Weights of a small transformer language model: untied embeddings, 13111 steps.
MLP neurons of a small language model. Each row is named by its layer, matrix (down: output weights) and neuron, and shows model dimensions 0-127. Each number is 500 + 40 x the weight over its row's rms, rounded and kept within 0 to 999. Numbers have three digits each.
A block is one neuron, or neurons of one layer that tend to fire together. After each block is what it responds to, as a language model described it from the Wikipedia text at the highest values.

L11.down203:466537540503478525495503494485502573476505509424548512508588558465476549449481465440500529567480559545529568463498389476527538486575444519509533528527528541511499437414497549518598513525487527543522427502509546554527559442476568474436550500516539517589536500531507444466514510445454491442604534542449414535497495530449533516507483497611455549542446431532548454551580550500464452427543
Person role nouns

L7.down165:513491429542576494516539530460509465424508514489471486545531408487524506532454472436511491468487520514467504513513563476432493465503497519462466461462518565533573510497551461518442534540488505442486442492569478488468462551539541519489442464561593533508494465491488527532430502536547453488504514560464474506504538509459554538476412474472423486491551517517512484517518486495524526488512
L7.down219:473492506477440515443525464488452459477443488465500584423450493529545509482527473525533476546449508461508480546450570499450483442521490472493419577515542500514540513469533476412496507464456474421509581506625493479510441536481416469479584484508577574554570557528508502544518462492542501508496475429577533525442474478463556474514495502522558506522415541534490516598468522585466500493490
L7.down240:476504529537491549561478507531475463444540512561462487498513582490602516569520491444475482495439547470489529425478459489479487543501455547515541573513518465565492481464546481463513508484490471551511520524470452475406420489501501425450510526557448476560487532562509510494505504484534541537466493529487490535473495481535492454476461497445465497497488457412505515505461454512502516517520
L7.down293:508526460551485541472517441474476494532563460470482463542479504533550495477423551512512463444519530471448495555513480563487523499544525481474550485527532526570586568481503517466391488504514511496442493550484506456540461533498459474512476504537525493490482549407529563461439522461506491606508509539498445456484438465498499464517546509501432505561471509468489498483555471471486613493485
Opening quotes, perfect auxiliaries

L7.down361:488525487533538455525424508512480582543543474484526532493555502492475608522478498463542493504443489602512566500485464524566546508491496488527532511459491497494536451493557442458583498502558570545487460570465467471522570521548536447529455456478502464482495521521464483474485505514522447488568510456480516515489527512451492516537466495563436465498518487505535461529483416457529523459562
L7.down826:500534529500449487517448518500411474513454456495509427445511537549472441523485517451533429491538550469477497498510558456525525482472495492550446423485453492491477453570528478515494502529500503523461483489550590534531484505514470498556497507462596477514430498490477531436529458425477545522522509558496543493501553470525495495521462509589512489492482524482480528462480564432572509531466
L7.down1206:519463453467490436473475478473451491496428560469569459461575469496480519509466481477507545603428494529498527547469474416400481448539510475468568497577474471453475550515480392495453518531506525549521530466510454416537510502463484483547492563523493558540455506499550488530542430429542494510538455494510482517518546484499474476499514452485494483452495472490501472503452559546479501482579
L7.down1281:549539535501437507456550489473458549538497500503512518543517555527504486462484489538456443531455490542530461493427414547476495528443458463436521558534514484536521492520546601475505519427544552515553514501538547514548552471510473410533512510447460499515505534523465516525483535404509527462591467588494516501452502503504457456509404525551530511586527489486485463551482525450521448453513
Word-completing final pieces

L11.down905:507499500425420482538499511463551514548545597511506484499471562564438442513519552569486499484526517539552562553498502511474464539491492496601582481481494484514467454499483488496525486440547561546447556492506487566543471527529502454499496467557438520531519463460495471453498494517549489548546586534501489446421506441541484466517524527497476474467514468440492558525514476514495574489470
Word-piece completions and clause breaks

L16.down27:489433478493436468531526492484469563488481494550497487520448566456469551491498541560444544548487578486484538534557506527472524525493495472490407518533508473489476532534512483501514456519518479479501511455453513558491586503595441502403474443509573461465445529409500503530492591492473531477553494491533615489502469559495490502515436489481572485602579556508492488536525429498500458579553
L16.down44:507499495446579497457552473607515541486469564549461477483548454532506470497419462482443509553536527496541443495529498465500505513484454446489554496517502527565481519515536489480465523488451592533500502507409499448480527491539491472507542464551544537440428518508521524519453493506481437437452530443469643457526538553454480553491482625507486458551512499494499466442524468459519413530511
L16.down62:493495533504513428454494461443466480542496489561546565552476473498476501589442470527485533465530482446474504503544537448459528539577468451499454438530512459527496420539525529429477472562529494512460516533475515436509499429530481510496597511568528496541479535483486474557477489496413522467559555515508504552448506533488561453513506512494430545504467529534530578512547535409516616532559
L16.down105:435464484561528476430562471512465552492513473490524551539439550484514480472510478498552502490565496532528573513483495483472441483525496444501550476507526475465522425498515427503479406506533501497486460504458487521515495494487473443392452623458494543554517561519561548495522545528467485527459449484505542505466518463548499460488528460519526497435458597513449521536543569484455462518564
L16.down126:520531463482503449398508533422536515487472458468430545465514521485531486446486572589538556557498523568505538533499569434502534520486537518589497486491554435555500487442539515482492488465463499563443487447420528535462489481491514533485455434555379458450518444533406448512435488410499583552571489508561513495516481550494513518514538459518560491500565509479457529435551546484509527551533
L16.down236:425514471574488531518445460449559507498560503534507457491569491496464412476544522523523537448534494494478463542498504378545503479469480442533481490501485575535556477503549500482500454462536458513526449537431513455473491580585535454455501530486384430538480535498514515478432450504511531514538586510622553472500478517478494412528431492498519474514513502485470512558552460514538469521548
L16.down313:528471533515541546472472502412454479482482525498513572487563521502502547562460517451525561599539562496538434520573466456504552538589449498495514417461456553532473462391426548447595519487575469474507528474541454454520491451486516488522531501490511504502528505439511539499572505521496520497537540418552464549482523534499533508524515496493491495504501504487488533516479423502554524474510
L16.down353:464583444507526477451482526562435528431523509480459532489538532483498515565572526509466504513525490505482460444489486460513498535509517500581544527481492491565466586449453494507515493456467483476546509455531546482466486511524512549506470428473491513579517482510526483496489522405467481523411509501533522465514475563448541548488600506466556528531520530474510477514475479497525404477501
L16.down444:493499497506513464556467451594509533477511562493467539465505416610436476457501487549528453518528536511500536491476431511551490536565576449505529550544537489462484508553495519469508426447497516575561404522503547469528531541450530475468455568491441592427582531514519504517471548512552440535552537492481467565535478419494516404532509546469534506530481495484510435492501505536444548478599
L16.down451:490558576472528505536515514523522532473553495501416520445520462507494481506524521460539547533534513522499420494530500527534535544486510527509505478458543462493530502486533508569499501528527509519523474485543530455548582487453454533522580502536541453476582510455483460548522527488569470599427498495565442597395536471496484595492468467495446612540483453473511509472513494515508551494518
L16.down457:511474426514503494428506480518461535470512484527483460553446503581468603525540588507497492524501555531516570499571583479535541458480503557506475522492469464568477501489537504541526525560446574550439503513534490469498474454527451473530457458587510490541488464455481501562468468532489451456461475466449517465513493476492496454518495478468548559523557490441447490522494512500472449472558
L16.down580:509534550437508549482532506459538502464549591508465463526460580496505517494539463520408517478531490494483500471548501487513558566530452534541538455489456509528513532457525500504513562563501488542432518493538525494463536491531506481584523466547552526471496516459432451454502496466609538520416608557558555519517596482559524497452469408506491524533547492493530508497558505443506514450510
L16.down589:435598445516584415477537526501449520468534450495443568498528492552432428472529473472469498520563582533494511500516458494532472467522497485547540470550469416465473508533603478506497440554466478481460551496557486510471506547476505535488457481473470525532559518438468473470516539555413454509550497493498473456500444543496522395529488447493468452462494502447465442464524590475539409563530
L16.down1047:495506499472521446486481452534562538484511506592471485486498459534517524507517537492534465503552505435511441512542485499500544543446543527538499517612530452530516479548439519494509534469519518498551566390495484535479441468573548516483445576482471481448537511441505472457486551486440563438600449543577487499515456514495578429533471505553490419481446542518508531484485549550427506516485
L16.down1135:477484450449502544474483512493557494488529515532496527544504453543517498513506506513488543466535542512445576511508465501540517531454500483523481586469533585540516468545539343492502506507513458575506500490567531496486543486523514507514504504463449481579524582512481492574529459563480494428515434508350484517503499517450500485487547515472496561518449547492540482491514514486567504516541
L16.down1142:483442444521489536540532545482480476497497533520471507564514566464466557522529600455484583491515482548510537558511450547499453597518435485610501452500481529510507498505481465434504470576488533568487547467520556459564490499528503526519499533477522519532466518437501480566462561507463458447468525493579485383501469470513502496513515489484480478516469504516476472494545494502500492472603
Physical description connectors

L7.down358:435571551481534475487454493534427477563518578532550426507500544516481472480470519513501559540554485518428511505489475471596518520480441493487492533458504492488490426486492569488542481524530522462533484479451559522499459480447534474505477414518532558532528529542474464433534491461451506494459555472402446438445463517464518587457415448456551579518520546488463459539497511494498485434537
L7.down633:513585499566479568464498466471493464505487500521552513502527552487507546462464478434417565445522486521472446514498588500489508502505512454469513448527506539500565514458523570470535449591528471442472504552533470532583524496454533570459538518501523519531538476521474488538477473421518491486536441457258515458512474557563513494504448395516532547485518504508484533525545523495455410455540
L7.down698:455529540466487505567520490496505379462518557396605478538488474491566489498462526450529503393497513484464490542508486553482487485552510515491497502503537500518518550460482537501517486423563452502463496530502497524507459524471485470509551519481490497528465521528475472571487497546559512530585536458387485526565535423508532470579489471515520552478502575499464535605454558438516449491468
L7.down959:463510569494495500446533493547527488505473467514523502522499521505465555507501575467455558434516489454486506536513512458525565556485498512528559546480528470547457513458500526459528472500557557473563466478553516494468448449481510501513521414507537540480581557505433492504495579483494453532578502475375479552427461502531515522509473464480470485463540532524474479496490533493519418411560
A/An token form

L16.down20:526501487504554488480484517467534612546582513484483523492475506511480392467425515497466405482491476432485415484529450515566496537430532453538544516496479457523487501535461401553512429560473483523493540445507438473474499524539471512473424549442504598516540442493527567449475493490493499579487522550472497547519418479467531437506476539469482458490470494454492521537510471491444587468473
L16.down103:544441483522519577483507517457615449489502486538496506466530427488530512492459414478554489484537577508476522519506468460508456525517511518514483472541497572522454546521546497520458559504477487500452524513508475432490425493493531421541563508524427530550523453508617488478551452537478534681510503479578555426546522462523537519567557550500547476437454495469395535511507476611477538481427
L16.down179:500546522513488503488556454510475582565581471478550489521502481542441457481480496481540539424472475473455502512486447478527559540443476477526390495501446490506433545414431599520499543570553597428514528474500469501529469518596482439488424497507480473524533474517527478522506474529485525479599561461546617535486566489499502502516533520499518505445462524493490479523441502433570540535435
L16.down247:532484474501442513502452461548496443493534509508473498522526486503529500492527506488514545408550537483536565431510523479448513525499510517459497436441507446518569490525555484540457509402546481449513420522500510509520457444552533471487531437497528458531495485509527521504436526518482474509467539491527569460557617547477498528477486515579528520563497480519472444460456494487502506382536
L16.down248:531526488468552523527443441444477472482544549482505486562487551407542480484568524486384530490484538526541509516453408516434475524483520535546514576524543536462478533469454472458453430505475506486499476507526468511443483458519513487632514478510552467452580593543506411516534487517549504500442517526527459469500455406441472502502452550539448483557533614481485421502480474465487461433520
L16.down268:523439556561494518568520487481521510548589501523512485507502489475547494503528467528479465536457449500422433530547474503519580475525531468461556491549521542535525503504513557506442480519549444573485456529509488480483500457498590494484516565563484526507469498502524495468498466504503501463531511503431497502510516509441406464498455411459492521497561418491466548535434429504536471492473
L16.down418:538440501497437532487575522582500504455501562490494524479497486486492446486534450558540555498538561474554438497540454564579520417550478514546481500537500498475512540472518511495420490518487528502485477525463462491462519458477531477448512481509499572470567556541542552520525454483546551417470507459508460585504519591475506503579505477516523512544539466455575523485461568428433559487504
L16.down449:556522430509515473503533529416442486477431454512534469479596565450463463535538507451453503546493506448501443477511585493541522545518481469432549552503433466502540514530537559511558481495556542498544470529532502508505551553555476483531510361471489545475553496506516486436553575571447506616513530523590434501436516486479467568523563492476539497513446434484509493430508448549486567470588
L16.down484:540473512473485530553480466484575521462518480449483483482500518441484532473503533481494539423489526512512529528455518586423487542515497497500501479484434485623466463562471469483502490525498508527474577450475460499536471439501479465517491522457477542590468489505538442522489508561482526552526489496565521508496409515562517474565512504515539493582561462477456454553455504490484457466506
L16.down736:441504415457509524478529522492542509507495571516503504542475446527578453548501458483438550501477497521570497434594558390552515484516494439486469496473516460558523508576471444424550459426502469475555478500495491487484456504519412504495468480503528509562498542438504473486448517493496499519647509552618456548495490425466452516507459545519541552543502538496482494440501501483556521464455
L16.down786:462461529441507465527504509466513525537458476557533540510533554510498509533457486510493487519537446432542474516525451509458565519484518455496519471466495552452613493531541506462504606503521491462528482561510499489572449487487483468555500495492532525447481558456504458441503464459465551521559505562467494504530571502519480422491513454512512544541492535454471454573491450455493529577488
L16.down897:450482472547456529474519491541521432450545509459469501459494590538409461469522461438550496515468496550459527480499581449488484475486453480461509452500494480465590560494491483488591484419492475513464503485544498513478469447519501581427503500552585508469561549503534503511448548435554483548521461443514478490505508546573493502548476513628521511454483478485564496514512469502495545450461
L16.down1017:472526476476498570477442436443522505511446516466523493459503496444453473450477467536586474545516485532422556498467471524525541479477487499504558442540534477474448499529594433562443462526513506476512485562573491594505500565472451466467476476460546503499535525516519507437449477538505493589466505525498530452574470484481479532492507465604491523517567483489531480521498573536502487503503
L16.down1102:508419515528479542578428465521529509556473470446545479473536475557449483538472509420475532487455518507442509534526528565401509553538490533518488511518407527507535482466472458533501537486526521500531521558481586548453452484487446485564486515498503498534567433541544493481500463421487501536632514448545434514524544518571449541537492504494500484509506490466492522456564528484436524507476
L16.down1123:500437573520463418473566526496532499548510486471534487488461522476487563558462561512495511515468507520540531519507557504456492515493584526512497516488457497503505499616484497518476449455525511480551490452464478518512559555478393465450533522487490493440502512508504488519504491427504454486441541529567448492518457416492451502469487482473552548481445533453558522415453460503464603451566
L16.down1248:513518536526529475531469456551549482531531536505443447467476592487549554491525555531408502482568506447490464478478508518526522482455520543531502513500498458429522526524527508466552559489467498533429409437487451515513507427390525469509556499555536517444481542419466471491447507464539443488482502508569498402477525480449522424560437525494479540507541488476563499502459482511551433538516
Auxiliaries and clause connectives

L11.down25:509509526503431475495436523508445505447547519530499540512566532543513597561456542432540498484510475539487538505479437522509518553467525462507540537492480542482571481500493543459491547418540537483570514465488541484543537450472558513460510525535472548517496550514496501552514512565498499506561564556453514556433545512489471480472531491530486532481444443449520403518498509511495465526429
Place and status relation words

L7.down1125:464453486574474521478538450414486531486502525502526498454524496554540466473554509500452532487533528540508478500510445527438484521492531517512487596534468407515494517559428565491504513459506545541467485525479468504461523528535472436553562530479549411509546562457457467490492538480428522543514415543500489497475490492541503461532507523501502481476490490465514535451528523570579454501552
L7.down1191:514429546544522537413479458519436469457500521525542555490489423479451565485480399510500497511556515417559495603475475503497494500499551566537528512471451538511509474441519489518470503481529588460533546516479514526484472538563474562511488498465563458520502501529404447450618464554523524549484459500485517489504442482477578531526493540509500415541501564432526565442542505540528581521537
L7.down1247:376502534507491535473520539483613538477448531437483536524531420526437463460553510491577561456508490481552488516533553500458519505468539481534561548498455551499527471502496493554461507529421532517518562545459479479462466474666530519501521448453455576513511521413561505482496560485512489481517452520579430511476525493516522481496507491534556521558537538542530499452479460491489529497533
L7.down1302:469526493511532522533490455521466490537504474464485510509518494443437497458473500497468483509481462472418544443546526499455514490508529492513481448519548561549418497511431583529482483531409507515521520574507530557511566446538493538480458558571491488488515488459536449395551540539492472495518493425595518476519510507516466504487611511537450494410511518522474468517531513526532495560489
Early word-fragment pieces

L16.down93:564431518405479497518514434496522514541553464516497561437519423460495487479558519476479503517527548521547501492549504552457541502475496477560511527570452583507452524484429542521595490537479501527469490574551511432567454469476541463488551550498523499538515507497492540502475541539463492476514571573491520511527482492459460493491530471481450529488489462538490528536509494534489474547553
L16.down181:518434536486545491543493488435500510470491474464533496461459458491516525500532423540497575414527428510527529490493569441547499517489492482445516476544446501520505466516590535570538511469478512458512540473536495568505504523479532459521541517526516488522509532400434483499519514509508400458642502482574465504488470483467490482489510451517488484526522464501627489485484411492565517522483
L16.down206:504478471511480541486483498481556520520467507454510535501501488451446431511479533519530473509475473439454526496508534441474583554549604460533578470530594555479494504477495562474588554519567590543540542515496539526489517502467564485438522529524502484441496502476480521556481446446543577469520531516519511544552474524513479551486481545513474532503525430490503497447510516493560471458580
L16.down284:490505523541520563475514523513535546474455577534521484586548510536520524522459504454520494452490511464508475473551423514448538533515499528425457542523520582611445504470460482542578529519439521499455543509551541530485485494481442478500499533496446484485512495472533508522512488495462523475509459473579557484453397511561511508566495464520496560545579560433516538454578584532448549509484
L16.down298:457516524580504483458487500492454538481490503566484492465519543512519488488526482480494497516439524463466550457497533473568529481499491480493414541578537576498455494445478485589439544491541489562519485515517539496478509459522459493504503468491550527581492508549505454464520502494546485487569476568468471545457525511539488503450461475464523569548517519471435515516476504464538499529519
L16.down304:518501460506531500541543541483437475466489545459509505528597497473495479505536516540444530535474573488477539490480538460445478495541526422468513443541537455597508490502524513507445542541597532534563482520502546452535483509462497481482503567483450495515447461420504450532432500463457462571579453557591477517484503549520526492484574537503528501569559513473495534525512495495533487498558
L16.down365:541461485475501503500541515558433522542484534571516502481545472510548491490591478506509466491503510537507503456469526504593489522513560473476510497551475538498468477508444458548522471521561488470470494468466470548501549533479450465463494513498464492509509500450481563507561484484532545465504502573550481434505434467541470487497528453547490501433522520479471477538503548509535603432463
L16.down689:458542539529482534479501550520519501558529498469466463466524451435549500536454539471462515519507400496558531481487518485474478515548486462544529514520416473481499427425451568544489472498434473476548509470556522477575462445455498449512533537441476557528511543517451472511484535499449543556545494524547448533547481527492550598527531538556515467474450516538460418423515458515475481631476
L16.down726:515466444587501484511544517578430482567460497487535528458530535555470484426510516524542454515463437525469466459526515509453578486514541496474526541514471501554468407584495548433480473495459545502476541554442486520438599481567526462478499511540490493446588550368498505458470548441503508519588513463552477503523556567513506435486541486566451434524513421446498547509519474417468489483459
L16.down763:453517496486495466460483461432453501501539455479441524478554539520435495534449558437468522442492528485546568539516507526507523506514470480418455482564480506517561520528523430529460497532466549486508481489475506517474390449409460527494504520490515513570425544503469583502484429505550451538502474559515518541453454461488563509419487518521505648468551573459536529499402504475519438528494
L16.down777:453526437398495449489515460504474480490527555548477448457527531420524477478578502456482528500529553516546516545497531483584552492504558503516403455550476467507551511533416427543465541517428473509543512444558479457467483450437452492493536508508464486509494479452488512525469512547519474457577455550491504475500520463512530489497465500386519515505519539515465448468468473494529493489468
L16.down865:540517533515451467476548455553558551468519521566474405563483525477457506512475525516509459559489507452485488456588512576539544461544525483438450494477507525511491544480531517531582498525508505536526492501511495503498528543460481505526553483486382517531556512482456590581481462551537459544472450536503486498475476499562494504481600505495490487490441627411500468487557507490543526532547
L16.down914:547547518458450506492532430541472469541591437456470469424485506502443508518503425543501420571521489499530452475483471450549551522543548490503468559484535518527500516461465528491475507499430544479513487476446496557435465520519508458510510469471466474548584532500542527441486484519566518493595472495604466448540454519553553507518462526498487470513533478454543416509473514555484458514469
L16.down1090:521506504466475509519473517541479405605485507520543536537505511576479584448524538439533508429508503561530476492593478467538523535555394546564570484406515468473464461457477440498470520511473470538461566535523531408481479473498509582504500514512538513504548486552500558410484506526490506475497455467505578430594485458477478434475536514494502508484475577515483555542439444493467498437442
L16.down1177:522441558534516607491545501491484599583347460484484537565502504500471492461496428544492518523427591477543520575520440486541538507517555495538424544479502527511539465507423447503548539528488535507449453527475534483505480487533536495474536481517482535425501512525471535503517423508509499521602530558425478535459457523452502511485534481496501472557521529517498460514516455486494506455566
L16.down1269:515575484479512516521454467579535450443460505472512500427536512533462568462491468524470477430509544519500466543596467482535475443467521486624539421515534484403474518553538450493490479488491481437530503421502517462456521490510489510466579504505454485490485388548410498490470471535561479492520492453452506412474488488527577503568564497496487518529515493510524495504453550578470478537589
Location phrase continuation

L11.down626:450553504498518504492511441590502523571473512581550513455502518481469458514501532472521531459531523489475502541586509583494546530566509491437501478504483470520449507540519602475535454438527552399461449567526538500505522428485451538439570489496470459511439473372565501501537493488483491560537536518537419544429546417412499532504476493495558491456491534466515418485559451452463492552487
Word-completing noun pieces

L16.down67:533519478493486505543503498482489424494501467525406508492481529446503522531610463527541504515495497517479523534548537561569553523526491507494495483476475534538514533511478446545416474491500530507474471514461453428500531511575497548511449498432477493501478450542521546480472530494497511507547447360487482551530564483535520504486509496506522510526535528497481435477534471534468499501477
L16.down156:473534452484579521509463446522496471443569541605506521514541504508550529494559456480494496428455521548546512464508518467467451520565426525411505520535500524546537523516523506453480478512521363531462472451505495520476497477423526450465491521518565460532488487603505532527518503575478583519585449472546497521470452538508525525500507519494487501536483436502413498465470468513517546489512
L16.down164:521469473426492509564485501490483509484534529530484516430543471481539554482508513477464458490474559499482512475571524463536476498477512476513481460558488548512430475504477484463514477503482462462479504477552480487545507465501507473488511513488435442397528521454569498490529516522433448486525562529552510430460423449585521523533487557435518527511395628559559485517487515583542489467512
L16.down194:480474478583431456473501505485535530519486505484571550532479449497443447442496529488469456515490530455548465568431514560466467453521506535500462523434523458473528544513538546545467416457518592507516559552516567538459487417488520482462488461498498558406421488487501525464536444467478499583431550554565477498545456461496524449484530441438429501513505512502504380475417488469498473496504
L16.down216:497472522447537449514470503507494558453457504415492507476545545474441473496525499497558548505482533473466454531466463472513544560481492455534467485534482435462538467456470481442494489485482565509492555551557499464474449601504455525452571447580466454493567532454500502509549570532533460538494489484506498562546551531493406482520490528527586459489481481491551525480465439471500498540511
L16.down242:497464418453496483464516458492470550477495466481435488449491545440500487511506472565522508485536553461558520496534436504524517505572522423547513433515554505441463508506572543615503502567478513481530529518468437524542523455562514542492563561526436465481489465500527560537454503470445530476503444525453569468526495514499501551432504456496580494494394449497534429502571462503456409559494
L16.down557:461479489507420511407529540511535559570535558428456558475548503506495435535524521593500495499493557501504445530578486536569502455468456435535524505498508527520490435509521453466551533412540473534437424517473534462453545486477547539548528580520524462548511545515568503488479471484540509513551549463442463486483516580512539507459425536508499580490465492456542448549559536524440440506483
L16.down606:489477527470512488489542544471520490472449528592518416495540503519519502567564489452490456538503530538564445427461512552469588549536526498494497508450517438552451572476492452527482530497451544544553470453485493480516538555505421436544390506461487487435510543529579507492501471511521492546514485456455471559427489581487503556558527488492494545519521494511541496488568441501495471527631
L16.down854:451520446477514484421410490534493519558534480515488543499547550479461507422507502510502496533484587560479522424481463577451498545425499477426538456511458496589597464509557478514533528468523505516500514451594534502475535565493511515503473464540497521559528473488454532526510490577487524468477540537479512469600476507438494536466496487568498512538515455489519458461483486477510423518542
L16.down870:519492418486506559548535484512504584526572523509514482394505536510493503493524521491455544551530572553431468453481446511514512461440510512468600475507485466519524457535543495469494537497556520460486501505440515451495531553519469528459458522549516450544483544459532523470583536427488505513437555485514481501497509544448544532551408571533544506527403471475536458465551550531481571551485
L16.down875:518397472511487470534551507452633531495482525543452520492492428515529544505555499532506606578578485475472520482547432455505461537478568533524521446428473492510464488500534519549450563493459555447458533474563543486542571477512515552444563525485568553481553469453427562516543575493540445509514463471558468500542518553423483517525517486458515537485487507547430441495531548582499484480558
L16.down880:485502426494477488548527461512502607479496578515545510467525494523451559451538449435537504578470500513528535578501429466550483513525467583503570527489568513464537407448486510550532499452505524587508451531510486475497559508467471465443550506506484520556455470564489536520542464479520478447653471521369466521493531479534543531541493519568510553511497431496482443415524527489491553504478
L16.down996:474611438475526551493454491454515479513549479569486538496501475494484445497460496505523470530499516447467475454496547520460512522482517522503489521442446525552500535563532463508512516523474490529462592511479572517527503429536458461543476510426506466518548500554531439517487477519507557472572518475472518606490507517485523521476510402497525456508500495487449449444534521565548459494413
L16.down1013:482549431561562453526513465541521520532525492490502533408479567517475496544594522516531451445508517499537490510466531504561476458477489539545478476512495555486531464460485499547581501497566435497487531527437565447513543468515441488553453504460512477575495418471527475474480481468484513526593485532532518541498445549453473502569521489550509495494589463523507425540503518516530591485567
L16.down1023:499460482489543441507550508450451512473438455483456467545466521539480452470464504494477518552456572505538471406515550539513564510512484486516514542493570520580548516520539526547487420497543476460466532479509533520542527554511503497486532497558480591514528484508473582547526543501539535472534528480511502394573442480443530473560573463470484556473440476451502439406411500500598480509485
L16.down1296:487469491490491516517508472524422482452489574605511464541503551489481527506534508502504489492539495504540538460464476512489510494504516456515448540508542502487468420519506534526481546504476514459553492471456480445488435543519388536477499511492488574499415478569470562477532549444454466448488480523590445555488489494466539498509537523447559527490440562524511473465566405488609548550422
Job titles and roles